Weights of a small transformer language model.
Size: 8 layers, 4 heads of 64, MLP 640 GELU, 4.66M parameters.
Architecture: LayerNorm before each block, rotary positions, biases, attention and MLP in parallel.
Training: a variant of Muon for these matrices, 178M tokens, 10526 steps.
MLP neurons of a small language model. Each row is named by its layer, matrix (down: output weights) and neuron, and shows model dimensions 112-207. Each number is 128 + 32 x the weight over its row's rms, rounded and kept within 0 to 255. Numbers have three digits each.
After each neuron's rows, "fires before" lists the tokens most often just after its 100 highest values on Wikipedia text that the model never trained on.

L5.down597:089113134125084122128113186154120044143088054153130103131134138053100117160184088123143157099094159137082056110104120111083175143106132142103138101092115131106060131174143098091076168136127132113183171117129116123134139090074103132211163122116119063130156142137096119141148128160118154074
fires before: "a", "ap", "e", "m", "es", "iv"

L5.down535:106204120088155131113133071196108186106125090115158140183188076133122140084114118111082177189122152139141186081108109093112116112070155098117131162108139160143132194092129099094107138140092124098183155077116150082143187086158143113114121162164141184141166119151104108165164079168115171081
fires before: "ic", "il", "i", "ess"

L5.down334:116129118061111169158132143153098186135106104113115174232054126049136135086147158149136125168111111155159082160164169137144174126093107092149157139150117134183116106125110113141113144115131148239133090171114058118075141088139116114125133087131109150206105086110157173033130130151088128123
fires before: "es", "ce", "or", "ut", "i", "u"

L5.down580:188081117095123126124150129127071157140105096168142073111150084112125121091139090112156162154079109159088123109164124107124156195150135200130103170117144122105121149106171155153087148088047168128122130076205113138149119130189143148137194087148099099154151108119112090127149129140168065093
fires before: "ment", "e", "or", "s", "t"

L5.down439:094104175119056108138092088177101142156124153138134161162142219159188133099150136111107153109136146139153113132114082129128163082096139126168186120122141110105157082144116134073156111104098133123152126133087155129183143166122105108054104142073137151121095154134147110132157170100120090175
fires before: "ic", "is", "ol", "ber", "ion", "."

L5.down78:164200111117135100060122149112195154116135098135090164121187082115120124068094106125107125140139085151181090090091124196187138077158151168112068178127053113108092158119120144133138113150085121110089068154108171149153089124144119102103134204135080153151108183118207107116098119130141091108
fires before: "ion", "uc", "u", "ul", "d"

L5.down256:136151133080103123099118136158119129150147132112073083104120152133070106087142086188118108123204197113152174151080137165121128156152180108096174130141145120085115119122144111176115148098147105100121132150168134102180104171148133111165075137146125116123133153135149165104093104110112175063
fires before: "id", "p", "ear", "ul", "er"

L5.down427:115146120105121122120113111172177151044152086178101158170136108165165221102064161126161133151091102105158161087098115133141204135219145140119123131132086142124168069071122138070086171117138082125142179132136108076166166149151159124155123110174064152082089115142120164169085126106133137133
fires before: "\n", "=="

L5.down200:119102138144143142185195172129135140116120169075127084107083171112107088072108086112105148141140121122107136179099136134128148118060121091055147134107146178145136130135128171132129145092162049119173149084216080085116112106108154102159114140094096146135111071206112155171109106068177175161
fires before: " ", "el", "ing", "er"

L5.down557:070128066145069102096146100148172162124184128125121138103085091118125165095088148169121041147117155138138123139146150157151104155132119129101105089168109130139108142151078165218145203107083121084131127152163087037088169180118140129121148156148160128094120142133166149112162141186109078147
fires before: " ", "\n", "ge", "ess", "k", "en"

L5.down586:089118129150141075139156154127173140125128136094160111096082114118116143152096087129123116161164083120112131097119180109136115156120163099040084188099097170085175169121091133141183089137157189155170098095133125137138131110132174110145167082171109163115162146138118120168124107134177087145
fires before: ".", ",", "s", "at", "ing", " |"

L5.down220:156117144091137150101094136128164134112160179124156157151100113101167162186136156190112166130078100139108136193088149147101145143102118178146098145130155108165159102167140109094162146137090111119078137040187092124158130095108150186152147108111044180098150128184131128107125163129090123122
fires before: "ow", "o", "or", "in", "ess", "al"

L5.down238:140145069120075121130152158091114113144134200107177111122170114134136197112152107171095052104133150126107125112139117150113137230092109134139113103160136136147079098153150164106070140161091147179138113145131140108092160199123096062144111139125127076092189121091093127094093083105130103113
fires before: "ard", "an", "a", "\n", "==", "om"

L5.down581:149094140121121101105139145074171149128145136114107130144120146105108121156090090142136164072145201168125104124135152130140150163207126155163124185130158105158064128172157119102145142141152125156125111136174099161111143093115132123151129121126154102126132147153104140168096116125116104104
fires before: "ork", "u", "or", "le", "p", "d"

L5.down302:118181107112156138145156105122143162122153090151150090102069132130132109154193138103149113133153099130092155130154158137132178147165198144136140099157131129077130158168161083116130093139103085126135153132075186148093138095107125131066140104124141135032155108124142080120093120123086121176
fires before: "o", "on", "ess", "an", "i", "ol"

L5.down400:101135179146175114111180103119126132103107192133211117076137159161116174112166140110184160112152097103090159131131100124152123142073114087088113127143181093086115174152120119136180124110117111103109090110141127133155131124129153084145177138139157121150096138113116158065091085171076146142
fires before: "l", "al", "her", "ow"

L5.down79:195135116185101093117144140113123149135165177110090142064150107139169139039132133125148114094103086093043125130108191120126124139134155082111111172087132135155096103138103142115089134132128074087203141106063091138154112153153135161124167098120091093131093086133114097071099164120145048184
fires before: "er", "\n", "ers", " "

L5.down310:099092213130145146114089099146116142133180094147077076134150165115141166151191129119158151172131156121114126134151199138117130115078116155091118138159155117155128078159140071149056111113133129155109117112109168160059106147124122132141088040156133135122143076116090170139155075157140104168
fires before: "le", "k", "b", "j"

L5.down147:144124120153151134166159020120136108102155094133151149167140220151132175156170146079157106149103107145084144105149131112130154100106132104151126174121098123110113125131158207086093153131162147135145119109104100109133099112145126145133084148135150102134120081095167080151143112108132102147
fires before: " the", "ew", "re", " his", "ent"

L5.down481:131158114138159147130091137181101111154128104148162136106134136163141111140148149162183104145192114111152156152088138150132122141108117205073090139127080148161137159142060123174091151132056116138196090137169114111139087106147128141113116142091093074141109088129164074133147063074170131125
fires before: "e", "re", "ing", " the", "n"

L5.down420:096150123137116155114094148169068148162131132088123171105135096137165167187121170098148117095116142071146113130114145131130166125102110134123140165108147125108102174204115151082108139137111144177145225180131140102095187148088128156128120246080116056104115135074098115176200121128099172112
fires before: "e", "n", "un", "el"

L5.down8:106119164100102153135098112150120078131090094132093107222175168111099136113172121109092108141130144095127136110155139184107196124128137180125059162112071161054113122122134123116111064161142125174150131198153138133102134147103163045115022126153176079114081160107135145136112133137164109109
fires before: "a", "an", "y", "as", "ian", ":"

L5.down266:195134142165137136105124125154110124147122122083138090132101177132126098140154162155129172081090111135126060131061127118212089111107189188127112092107081143160124122119126149139130124051120115059096100117117104105133106180154082089099096155084125144140122149130124160156123104069209116111
fires before: "-", "\n"

L5.down522:090161102140168143182088093114125143061160120163139097106115073109080148111114165171165155106167103062148136176128112098132090161148106112135135126185160106120222128133110130085147144108138077141162099128165087099129087146198171070175166152182116163130155110129082083076123152131116133151
fires before: "ue", "ut", "at", "y", " |", "od"

L5.down422:108138129159208183151110093185058139142096098144142110113126153144110084083089102111049085130148191181140106102121161162140119166137127142135143133142129171101063121157179115129049120163155128133110122106140161015143112106127172136136125152166127162114141139163160113154085115117142131106
fires before: ",", "on", "c", "p", " ", "er"

L5.down260:113114051164152104143114114126036094106158070204176111084167089101070109186120102114108110159116141130137126063095114186174150159117176084135149111156156132085130088129101110081084148152113145114119145087084168137077132124113175121116136123131165096131107160154136129091129136175144126170
fires before: "e", "ion", "ions"

L5.down620:168116135178138134096149203112113150140110097170101120130177138107130150069161092179123059138142095127078146120117147174136162116143148108099120093100102079140122216076155162130068081121118117175116112101079108138182095139130155104157090151115170114176144106205111121115138103161129122066
fires before: "ear", "o", "ro", ":"

L5.down376:131077092093090083170146113120110166170206224167118169075088181169080118147155136092161114134101149134093135152098121129085131129123085132188153045123079127142107132128167127100123162143096093142141095112160101116128142162093089095115084171170135186144151149137140100098156133082146145128
fires before: " the", " ", " his", " a", " f", " m"